Weights of a small GPT-style language model, trained from scratch on English Wikipedia: 15.9M parameters, 265M tokens.
MLP neurons of a small language model. Each row is named by its layer, matrix (gate and up: input weights; down: output weights) and neuron, and shows model dimensions 112-207. Each number is 500 + 25 x the weight over its row's rms, rounded and kept within 0 to 999. Numbers have three digits each. A neuron's up and down rows have the sign that makes its largest values positive.
After each neuron's rows, "fires on" lists the tokens most often at its 100 highest values on Wikipedia text that the model never trained on.

L3.gate282:497540475499520480497481526502477460507530494496526447454570469504492531525511509465495520526527463541498494460485556494530532498480508501484492464501517506480545484526508497513536534521514505497534497456480498495527531484511495551507521467503506456512486511482496510522520525498507532516
L3.up282:528520505509520487532486513556510510513475511542467545512491499486488525533501493465539472479497496490476494516466521510494513498502498501486515478494514535473519467492512514553470530534530501502495499467475467483511488532457536538548541544513485494476486513512488482511475488569510489507
L3.down282:516502500524481513514507530488501508470444504491514521487483517475479511515530498533464488502449539466509519514493475577489509458539460478533440523513521469478506492529540496426464481463470599464486527491526487541482492478477504479512477525480492493506492505515527479492518514535484476509
fires on: "."

L5.gate230:503506517486525515491453518549512504542520465482509527499559485474486515473519515520508517492515489540512500493486492515520489481489483486461479489504519492538522512471505561506480544505486476488521528575485466528500493509500497504542520516513521507478471454492546530474462484511485481481
L5.up230:500484510481511527508486530537538493519543508471517544486522479493485529482514475535529475494447533554539466486503543531510512509508505494508485533508503495549514535483513494508489519515486497529490512524499461517496464508529500519501477523520500555488466456474478505493475506442472523503
L5.down230:485512518524501518507489464498487486488452517460478505509495521480489535506477469484466489523499530504547482453465450527471501457487495511521511496496504481502446518510503532465525487523476466499502523519538512505490540495521493506502497513531489523475564492448522464471519525532476453520
fires on: " |", ":", " to", "2", " of", "3"

L3.gate646:489502480480472499459462523519479441509483490495477479533469517501496488537471529512534481498544508498498522478514465525531486464470467513529515525488452463489530540483500498470484511483484513499480540491517495522474508507486498450510509484528516508472540473503487519530487490495491515475
L3.up646:479479493459539510449471455465549480505488479486475514567478460511501497523495448519522503497468479492517502520486514509493456492509478498508495461526472453515537534509465493489495509498508506501486493525524468514482502525473485476493506464492528456497501445499486474529471479516469518498
L3.down646:533541525486491499537524501514520536483524477499486507470506467549495510483531501518544467520484496495528498512508541453508471503499519477508474506457536478494489486439489484515486470523540502443488468526508524503485486500518562522485482478528534473517474477498536499464475476476492479532
fires on: " his", ".\n", "\n", " His", "ell", " November"

L5.gate140:514487496521517524499523545518491547527507495515501466546503497522535515522461555558489497504518517543542491470496540480471512487469496462455489521537475497516525538494470515485503489508456507539476499486520481507490485484490515478489488503511564511515506479491457498508521505505536522530
L5.up140:517461473493478479545520548522507515498532495575512500509500517536520521497482494481485463481491516482503532506469489478496476507533457484518513528473545548496505504482521509552481488506481449490461479484500522473458510485485500470509476526478481542499502499481488528507479476474504500518
L5.down140:506509517481517515489489493510478507498518529509496546500504551499502526505540484493530484481506459511514511515526505486460505521504520511499513521520488481506501554566491487509491498482526483500521501511489452410499457510526519501528496468515495474549538494493508534458465502486453524462
fires on: ",", "–"

L7.gate44:509531466537488509482499479519494474502494522525480550515503490518485470493494533471462548508479513517463481538491469498519505530481512466465494474539489493522507501422488494515524484502444479512491505495531494501490479514482437530500461446480539490466529472493503513508520487493507475510
L7.up44:515492512486506507492522538474467488497520543517476507548509518484492503475448505527483526502499512487458484538513462505526494505517515505565499541517498496549469450527499516490510465532488532512532505435497482484518475505526462526527472504497540528454522545526498464510508512504488484474
L7.down44:510494513490505490522522558513544477481487531481542464510531504476517475490471481501548484492501480510512485494515492457473509495461484484496489505439520496539505504522512483487517516518505538521517543501507541513514490456482528478480545541527535501492471551487528502506526506506502470552
fires on: " ", "0", " –"

L6.gate661:485532521478496471482501522501490468511515519508520533479516463522494482495472438513490486494528495508484509489477498520527517514541461460513507520531440493533496508483495485486477525503499439525479471480477497502491506489537485510512503487502480494444498545491476500485494494486513506514
L6.up661:457521511494455531481496490480492493468469520502545503492508486516464503504459471501533540532508528559515545487497474493540529454527464524476484504552504480538492500474514498519513513524529510475521479493480516473504503498485506443501477517496497477496473516490493493489465478537502532523
L6.down661:509504466515516536534492532490517443526487566450559484498563487482529487503500514475508480491504497492502521506489458478476512517482482451506476500484535496520502482553505469503472494500501509486478504491490499547490541515527504530492530497517537548491500518488472463539523487524533472491
fires on: "1", "2", "0", " to", " ", "4"

L7.gate538:504476514478512466442502483504503492489492493482508475451538520542541475482512462509504462506501461466473541493531508511534468505551569507471539509483509505511480491464478513476519583456470532479496505522497490521490521496512513473535478491495519525509436527528486502452501461466522539481
L7.up538:487487499485494495505490479520510496504502490471536470471505485522541528505535479506506515473489515465510515487551483575515504493501513489502510506503529449503497520456484500469526529479472528514474559504496457493486488493458498486487492556512443492502474466454458468486508548464434515463
L7.down538:476507487470542518537515504462508481504526510465529499510516486487505535526463524470479520530487505477481495490489481558498526487516482494559512540506514485520493523506508495520458485551486495494487481457499502493472508480510507489452478520485533488488501471498499505495514492508471533481
fires on: " |"

L4.gate691:487445471477506465474464478498466501503498504509486480506467528497519516516499525465520527473525499514502495534474482468496521492499495485491495482450483513489499516489470479462485476487487542565470509517601497476481481498507491490504456473502483543496492509523516508461487530516477505485
L4.up691:511458489445486498511523492451486502488435527492528510501472491534554488515502507500522459469468465554502455497540487464448556485496502545499467508479538495528488516520510491506543524494478486534491466534493465533513538590493520512470515553470524493503510509516532486482498463530515513483
L4.down691:495465497552476481489530486547519530507517493508482509456510533524503464530465547507478520543503534462501526480494548480505501506501527519492519452491463501505550462523473498521449467555502516514482491494509486512479475488477514514498492579508476521507475468469525480503516526480467484468
fires on: "w", "sh", "t", "k", "n"

L5.gate175:522510483489468537516510516508491534523511509487531490470488466507473536510543506508523461515483556505528488495552468487512462512490481497539516472550473457534494526499503489497528490457471516539502508454504486507501567462491492513532515530512507513524467511477515522466489505556528548530
L5.up175:464479502490439513492524497497520555511560494531531497521455446501484528489499504484531483489462510522474486492505472466498466534487521520538526481508526494550493544476501482479512473496488533514489524478486535492542521528504511506525500490520510532539480522464541512472444494511507500515
L5.down175:521518501538520465485499496478511481511500485536547502501494563492504490515480491486513464488510546484467538460517471514495507490498482525519508546494522512452473476503493529489484491514505491531498504509490520440530461507527480469484526452507513469499538499519516465494526512527469511479
fires on: ",", "\",", " −", ".,", " +", " -"

L3.gate308:527527479533486494514511515521497503504505514550477466510497476518508499502518522541472492522494486530517553471481546517514485481520487515481494464545463534506498478521495527504516485517520498509458458538510505494468523521499523520501483477524504525515454496512562515486528478534511555491
L3.up308:505502451498561506506513497541476498525481517536509481511509544485523528471536489487467511507481493515529480540508535539512512484513490459440479473461452579482504480499522543567497475520510492500499470484443515501530480511484524541496480498482486496506484504493524518470525517514447488541
L3.down308:499487474483504532545517546468470492523472516478502486460544542469496504496506490479501484485454512494518452517496494529499482509545505482496501480503510465499541501495486465485520482467534492492520499494452486476511440503514501514530469481488478484505463484533530547497509565514468472564
fires on: ".", " '", "?", " and"

L5.gate415:484509519498485523522517529491497508538526486529531508468511503498480511514465492486486487509456486514491465512524548531494486497481510478518530512483543463515518461546524472562560471488529516542486443495473511482507502486504524476539506550458515485585550534496511496493523495488488530525
L5.up415:500521498503499519471531507501461490477521504517509535483493501497503526468532505462497517491515484510522516529504513499508477483481490477480523502532463484529488482479470482520504497519484545503499488521521517545497523534493511443511559525478545482529546485520509531481496547473487526486
L5.down415:489516506465512503440461475526489550511490485520522489500537513468500554463570470515490526511484504452525463505502476581477512470505484486553499510502524494538492503509522497491491515510521527466471537503459482482515485490536496492527494443484475454492543490525488486516519501492471493527
fires on: "9", "8", "\",", "4", "),", ","

L7.gate360:508531502533460476495510497530472492474464537482502496490495543498462510533480515479518506510508516548500535510492503478513474467481483544525458467506535454516519481487484482519534455457540499511518511537490486482518486438518503492482468473493541532517489503537541488493493540475496470533
L7.up360:495497496553458480425489508511473531483481510503530505478487507494510478531493500493536539492526485494534493525491470501511481446488524513560476480540481503527502524488513500520510499497518518498502506480507434528490459493497501505517480453511543502475448455531529474477515513487520475495
L7.down360:480527514483527521515469441523462489487516464499499510494525512488492477457515503496523505488424476496504489484502518471485527505534501528471487499500489484472523511524506518492524498520487483536511459491489544472502502511530525468520523527501468488503535526556503502483493478481508513496
fires on: " |", ")", "\\\n", ";", " /"

L3.gate666:492475496478518510479489554526534516474503508542510495475544473499458480457466476493518489562531502507533480528488517523504466476491485503487520432551531500506551531467475528525491476455544474471469505523473496470532531496480459520499454493537515461525508517524473492520504482476513490468
L3.up666:545477490506504480499515467461469500470497484492501505500546503456562481499560491503468463496466466526480478475520525518492528518490503520479436555470534527476525450492535483527510501515464552490481489511487531496502461514478566505529530489477499504515540484466522497514491557500492508534
L3.down666:433511515483513502503492507528507504482500513471514535525456535550491488522515536476494469498452540515513487495508506545509525510476514488522511502535429527539473537533507486485529485507525486451492501530549476526509521451554469490524521495502495497519482529506494525469497451478486516503
fires on: "7", "3", "4", "er", "ing", "s"

L6.gate550:455482518512471503466472483485532513425436498477502467496500488463480500548512478499480504479513485506490502519519511516481532536462459490516492461544518487481511524510489471506502543501513495498542490503489494495534480493460520492494490517513499526523488512466505472493493476526534494488
L6.up550:518515498536499508491484492501509471500481510495506483512558460528496545525481461493512516525512506482484504509483486503503519551498496545501540449481531502466496515508451483525486487578495490489506477484456502481492455480468525501546495511513492495504470510493488467527487504511498499486
L6.down550:483474504519476552524501493444544509498478506485489463509518510467481527500525504540497503557477488497492493540541510545499493507528493519493488494487496524495549508542441495484496439499485547502505489493477477490515548473503479489501534521489471529502526514526523465536504510517505442532
fires on: ".", "etty"

L5.gate460:534493539498513560512504493478496485501512481500526469500474533483467507559501485501496469494500549475525515457506540510492497504424560505502501483505495462507530462522492502489491480519495559490504491513468515479487531458494494530531523484483506472485499516457493521556512507523437473489
L5.up460:505529558519445510477533523474494473490510484495534501534516476479462504476502481517508534556488501482523542504488486540497503483459544520520452495507477476547487507500508494471478518561511508520543491521497497505510538491506505512489529466488536521458521506498510513536496459518460502512
L5.down460:492530465527509479536513496545493503492517472502535492489527529461488479493481524470488484455469511515499514520511493491513544524461484502492483498549504495473532496559481505479494530499487531533496512526513546478454549481497470516524455496512507482502551502513462491529528514493461506478
fires on: "|", "-", ":", " film", " book"

L4.gate400:496475464501490497497504497489512506476500516502522537512499530478469456520488511508519491466518472524477492489529479556499510524519498539496443494545530519475494503465462526483502505453463490487532499479469502492503448528476511472504488487533486508460455467450530531506446508495523486489
L4.up400:543522481515498496530477502490466505512488507510531554547492486516486463481489536541517489472532551520518494503491455487532470484495478492464504460520488512537449502471456491466498540516517496480523492494499502493536479519459535453514483489509441513478513481526529580478503505529510525480
L4.down400:528508488488512522514534520484441470445514478532510480509480489491504522499473527461514492494495516511463535521492481469505538513489506502514520490493472487478467497546512532482521491483536483457496497481495562462502498536460545529529465505537469487504526491494501515474499504502450491475
fires on: ",", " [", " made", " making", " by", " but"

L3.gate244:521523469528505535496525537497462455528474470473556505484552502543503488530473521477549518467484539525481522509480531445511460510493421494523498500515516530504524514457527522522510522519474460490526519541437473492528477504543514535512528460488500528508484497531534471480476526507517503456
L3.up244:491529436516491529495485515494472522534498538507503463516538489539490492495482502497509497483444502486504509527470511465511482479503461508529538478487538481494516514474502530521520507513536495507466507523451493490485503506509514525467574475473516497492501523534493447488503488494516488466
L3.down244:505506452515475483509515511487448476488495464472466519492509480500487493463484449501486467500476535473549509531473451481486467511536508465528458524513485461489521552464485489502529526477480476471510522498543456481510459502545537498517486497481472514518519536525530483532468503459480453476
fires on: "il", "aged", "it", ".", "born", " –"

L6.gate444:467544514514536453490532467544525509453524512513559523508502498501477478476489514479460461559492537484491536464472496503477524518485521490468470475489490519485510508496547505479499513518468526528461512493489476479514508483497465482556537486495503510477509529459532509531493492520412500475
L6.up444:501471547476511486493519498533561501497538463488549482507511482501454531499482520462486504502524520507514518478504465463483491497466488475479436509519515501507516518537508521502534507521503506529515531560538498468516513472493521545494489501485465465512504493501502500476473485509425494458
L6.down444:497516513522495497511511502492486508579542495499520496525493520466467466478462477532512511479494547497504518525540529488482505488472495533519483448520538474514543483496581515500486557485488478543527490475475528479516500510494506474527534474527508501532517496524481488491534514500489493458
fires on: " |", "-", "|"

L6.gate696:499545473515475459503494477488490521533503513471516445479486483487551505486507492513512452490516523467472462512537493507531516469510494524493517504521513474520524513488489524509502488519518469497483499528513498465523495532471467506487494516514521511505486469525482514488534506555548513481
L6.up696:519527552518495466472530511494447549516490525477459501487482466506486511519513470512510506473520478513477491474512481549498521512485478503521490491528514516485491467470521482529504555524496529490480492466534509501564501535451496468488523489465505512520527457560541447444448515485507543512
L6.down696:499541526503538506472509455535484468492524535527519540498510528549441473501545520485509497506448526487498508517493474492533491482489499488516514498464481473462542521510473481483497500493498529466510487524461471503488553463505513516541483500493494487492517548465478485460484460498493505522
fires on: ",", "7", ";", "3", "4", "5"